config.toml
norm_place = "out"
norm_eps = 1e-05
rope_base = 11400.0
rope_fraction = 1.0
init_std_up = 0.0273
lr = 0.0179
batch_tokens = 131072
seq_len = 1024
z_loss = 1e-05
MLP neurons of a small language model. Each row is named by its layer, matrix (gate and up: input weights; down: output weights) and neuron, and shows model dimensions 64-127. Each number is 50 + 15 x the weight over its row's rms, rounded and kept within 0 to 99. A neuron's up and down rows have the sign that makes its largest values positive.
After each neuron's rows, "raises" lists the tokens whose logits its output raises most directly, leaving later layers aside; "fires in" lists the words (lower case) most often at its 100 highest values on Wikipedia text that the model never trained on.

L9.gate920:75 61 41 50 77 56 77 44 36 49 47 28 93 53 48 19 49 55 53 60 35 27 53 53 65 55 63 58 71 65 62 40 34 43 41 37 72 14 39 39 56 61 59 51 71 49 63 68 64 55 63 47 48 60 53 73 69 48 44 67 33 59 27 70
L9.up920:83 57 51 59 75 53 62 52 30 37 39 43 80 68 27 25 50 48 46 50 35 54 46 57 62 72 82 46 62 86 51 55 42 57 57 49 73 36 57 50 60 83 48 52 53 47 54 72 48 62 41 39 57 53 60 80 61 60 58 61 63 67 41 82
L9.down920:72 33 50 50 44 75 79 45 30 46 63 38 85 88 68 52 27 67 49 70 46 47 41 62 51 61 63 47 45 50 70 59 51 53 70 55 51 67 35 05 98 44 40 61 40 43 44 53 60 58 46 23 51 56 43 58 52 34 50 59 33 50 47 53
raises: ".", ".\"", "2.", "1.", "8."
fires in: "c", "v", "s", "al", "vol", "jr"

L8.gate69:55 52 46 53 54 43 38 33 40 40 60 48 33 31 41 37 24 40 63 33 38 32 44 71 69 39 74 42 61 43 65 50 86 66 39 55 74 70 28 56 62 58 37 52 78 33 77 58 61 44 33 52 46 39 30 41 59 58 55 54 43 28 61 65
L8.up69:78 36 48 72 58 49 42 57 46 30 63 60 57 53 64 61 53 33 29 46 68 46 64 36 47 51 50 63 37 57 29 65 30 65 33 43 58 61 48 72 46 32 69 32 62 42 52 46 47 53 52 59 47 54 30 34 54 80 44 49 16 69 54 48
L8.down69:60 67 56 37 41 32 32 31 73 51 69 63 34 41 50 48 59 63 43 54 36 90 58 34 71 51 41 40 48 33 55 47 61 29 70 44 60 53 72 55 41 62 66 52 65 56 42 58 63 46 59 22 46 45 27 67 62 43 44 67 67 47 38 60
raises: " same", " attention", " least", " age", " approval"
fires in: "the"

L8.gate297:65 00 54 63 63 61 49 48 52 64 66 42 60 57 52 43 47 63 39 48 60 61 36 43 58 31 52 54 53 46 51 38 38 82 55 70 37 55 62 50 31 44 51 46 74 54 78 55 66 42 23 54 39 82 44 49 46 71 50 53 48 55 63 60
L8.up297:46 44 43 51 37 63 62 37 43 39 56 50 46 47 36 54 44 49 11 54 46 54 54 61 71 37 38 81 51 76 36 63 44 63 63 37 20 58 56 80 44 47 48 52 59 36 35 50 52 25 43 48 71 62 55 64 58 62 48 63 51 61 37 60
L8.down297:54 50 53 56 55 62 46 42 26 69 40 25 45 36 52 39 59 59 71 68 61 62 56 62 39 01 35 37 65 35 77 63 30 69 25 67 51 37 40 61 45 77 66 72 43 50 36 60 32 52 46 63 39 45 57 55 45 54 44 43 39 43 48 62
raises: " 18,", " 24,", " 22,", " 20,", " 19,"
fires in: "june", "october", "february", "january", "may", "november"

L10.gate14:70 54 42 53 69 49 59 69 34 44 54 48 54 51 22 51 61 55 74 59 46 41 47 43 43 69 90 26 18 48 55 78 38 53 40 27 28 51 17 64 53 57 45 59 61 36 83 55 47 59 47 58 35 56 72 36 68 45 65 61 61 52 48 50
L10.up14:75 71 52 54 72 44 49 64 35 52 58 69 69 43 43 20 42 48 62 78 55 78 65 58 51 47 90 34 59 59 54 49 59 58 41 55 48 36 63 48 59 62 39 35 67 44 67 60 57 72 40 22 53 49 79 39 48 39 73 56 52 45 75 53
L10.down14:41 43 39 39 69 56 94 48 34 51 46 16 79 82 79 58 66 66 44 78 48 50 49 67 56 66 50 36 47 55 62 58 31 56 50 82 71 46 59 54 53 29 53 58 67 34 42 71 58 60 42 33 47 49 26 72 56 44 66 38 23 41 37 69
raises: ".", ".\"", " 1998.", " 1997.", "\"."
fires in: "s", "c", "v", "e", "j"

L4.gate518:45 39 73 45 67 15 56 52 69 41 66 78 29 75 54 67 73 56 42 55 76 38 53 54 47 20 33 44 28 52 38 58 49 66 55 44 30 42 45 52 49 76 37 45 28 66 44 83 62 63 50 59 27 74 29 33 78 16 45 64 45 51 41 54
L4.up518:76 73 53 65 97 54 24 60 27 18 60 58 68 27 51 70 52 49 44 41 80 57 53 40 57 17 42 43 52 46 39 64 56 70 39 43 59 54 43 62 33 55 54 54 33 37 36 59 60 76 52 36 59 64 50 83 85 55 39 41 53 61 66 69
L4.down518:67 54 23 40 61 53 21 42 27 63 53 61 41 44 47 55 56 38 61 28 17 58 60 41 60 81 40 37 67 67 39 63 66 48 50 24 48 62 48 37 64 55 40 59 41 39 48 59 43 39 59 55 40 36 40 56 52 35 62 80 43 41 10 53
raises: " latter", "m", "o", "rap", " same"
fires in: "the"

L3.gate421:62 80 59 62 61 53 50 75 27 76 54 55 47 17 29 50 32 49 23 55 38 58 40 68 38 69 62 41 45 07 36 44 60 33 40 39 44 44 39 68 48 74 32 62 42 64 75 49 41 40 58 39 71 30 75 49 45 60 49 64 30 50 61 53
L3.up421:46 84 57 72 70 55 45 39 05 84 73 53 63 39 58 67 26 52 61 47 53 53 32 70 60 71 63 44 56 25 35 49 52 48 56 51 46 19 55 67 32 43 52 68 43 41 88 75 37 39 56 55 74 46 71 45 52 49 61 67 40 47 44 51
L3.down421:32 58 52 46 45 37 42 51 30 53 19 72 59 43 55 65 44 72 88 46 54 49 47 62 75 51 42 63 67 53 68 57 84 41 30 56 23 54 20 58 43 66 59 51 56 52 63 69 55 25 52 33 40 45 58 61 56 26 59 69 58 58 59 40
raises: "ments", "ment", " Years", "ros", "ry"
fires in: "of", "under", "candidate"

L9.gate586:47 43 68 51 32 73 60 62 81 68 45 66 33 45 66 44 49 32 55 62 48 20 48 40 66 77 47 40 43 61 42 19 38 45 40 41 55 40 38 60 58 33 47 43 75 47 52 45 34 57 70 41 28 53 35 28 64 34 49 32 49 32 66 59
L9.up586:56 53 26 84 50 46 34 88 46 53 51 45 51 18 48 42 44 48 62 65 66 63 56 52 73 75 45 44 53 63 23 44 54 61 32 24 45 50 60 36 42 58 35 59 46 40 47 35 51 48 70 43 31 67 54 29 62 41 27 68 47 63 67 64
L9.down586:56 62 51 40 54 66 39 52 53 43 58 68 60 30 77 39 41 73 88 59 51 31 29 69 54 69 49 41 42 54 76 72 54 32 49 65 17 81 47 41 66 39 41 22 38 26 37 58 50 17 66 51 53 60 68 62 41 40 47 63 44 30 65 63
raises: " killed", " rap", " arrested", "1", " sexually"
fires in: "was", "and", "is", "were", "been", "becomes"

L4.gate250:49 42 47 50 59 48 42 54 24 47 54 45 51 57 29 42 66 44 37 60 49 57 53 69 75 51 64 61 74 40 66 67 16 29 30 32 47 48 69 42 80 41 57 51 47 42 65 37 41 45 40 31 29 57 66 72 53 51 63 56 34 71 48 75
L4.up250:70 41 60 56 78 55 59 59 67 68 32 42 28 44 49 41 72 69 47 50 27 31 57 57 52 42 55 47 34 63 67 70 55 53 30 28 54 48 57 69 79 53 34 31 56 27 37 40 29 29 69 65 54 73 45 23 67 56 53 56 58 38 36 53
L4.down250:53 34 73 64 60 41 62 28 31 89 52 35 20 52 28 60 42 67 51 51 49 56 49 57 54 30 43 28 37 63 66 34 57 69 61 18 65 54 36 51 51 57 36 62 41 29 57 33 48 29 78 44 46 65 62 41 65 50 53 32 51 79 38 56
raises: " 3,", " 27,", " 26,", " 29,", " 5,"
fires in: "february", "october", "march", "december", "june", "january"

L4.gate513:36 52 52 38 60 63 45 51 84 46 48 73 56 62 11 33 58 47 64 54 70 52 69 48 54 63 60 47 33 44 32 61 56 45 60 56 48 19 73 71 28 37 48 82 48 44 36 39 63 60 49 37 54 40 69 23 77 65 62 62 54 75 75 41
L4.up513:43 29 39 39 68 75 66 30 44 48 28 66 88 54 32 52 49 30 46 49 69 48 58 43 64 41 71 32 39 70 47 42 44 43 43 62 32 11 72 74 54 36 48 50 36 46 69 40 60 46 44 60 70 78 57 62 53 51 22 37 63 74 78 32
L4.down513:65 66 42 14 25 52 46 54 89 52 46 56 65 51 50 62 57 45 56 54 43 45 67 46 36 44 38 35 44 50 45 67 59 20 53 54 33 37 41 26 35 35 63 75 48 38 70 53 55 61 52 41 35 49 65 41 81 68 73 89 43 80 60 32
raises: " Statistics", " Tourism", " Transportation", " Political", " Medicine"
fires in: "of", "in", "studied", "for"

L9.gate405:33 54 57 45 39 82 61 51 59 06 54 38 68 36 53 42 27 60 75 53 50 34 30 79 65 45 43 53 12 43 20 64 56 29 26 44 50 45 56 41 22 66 48 54 36 43 55 82 85 47 52 62 68 51 62 59 42 35 61 30 29 31 48 56
L9.up405:31 55 44 52 47 48 36 55 50 21 71 40 51 29 39 31 45 51 76 35 47 56 41 65 47 27 43 43 41 23 17 61 56 31 35 44 59 45 57 56 21 69 52 31 62 36 41 60 77 51 46 59 64 45 72 28 51 45 76 53 06 41 41 48
L9.down405:27 74 72 31 48 50 61 59 62 35 44 55 58 49 53 52 36 65 67 33 64 34 51 50 65 47 43 66 44 34 31 57 45 27 38 31 28 54 52 46 43 80 46 57 62 34 38 43 49 35 36 77 57 39 55 37 54 54 66 38 38 46 36 44
raises: " conducting", " moving", " creating", " promoting", " describing"
fires in: "while", "of", "and", "before", "in", "for"

L8.gate946:56 68 36 27 55 33 60 58 67 54 38 40 43 50 40 57 59 50 56 47 01 47 39 55 28 70 36 31 49 36 42 23 49 47 58 38 37 56 78 23 64 50 36 41 99 64 27 57 45 54 40 42 54 44 61 91 44 61 61 43 52 53 32 42
L8.up946:46 55 57 66 47 38 38 78 65 54 44 18 55 53 56 52 53 39 54 72 59 76 41 38 49 39 71 24 26 57 67 40 46 49 41 61 52 38 38 30 36 26 46 64 61 74 42 45 46 31 70 50 11 28 40 63 55 91 81 36 66 66 58 51
L8.down946:16 28 27 53 34 17 54 53 34 59 55 50 86 52 48 34 38 20 39 50 63 45 46 51 59 59 35 53 52 31 51 64 45 60 20 44 36 62 30 64 51 26 55 47 46 31 65 67 75 51 53 67 57 65 56 55 54 49 35 37 74 76 62 48
raises: " of", "st", "dom", "law", "cep"
fires in: "part", "member", "one", "consisted"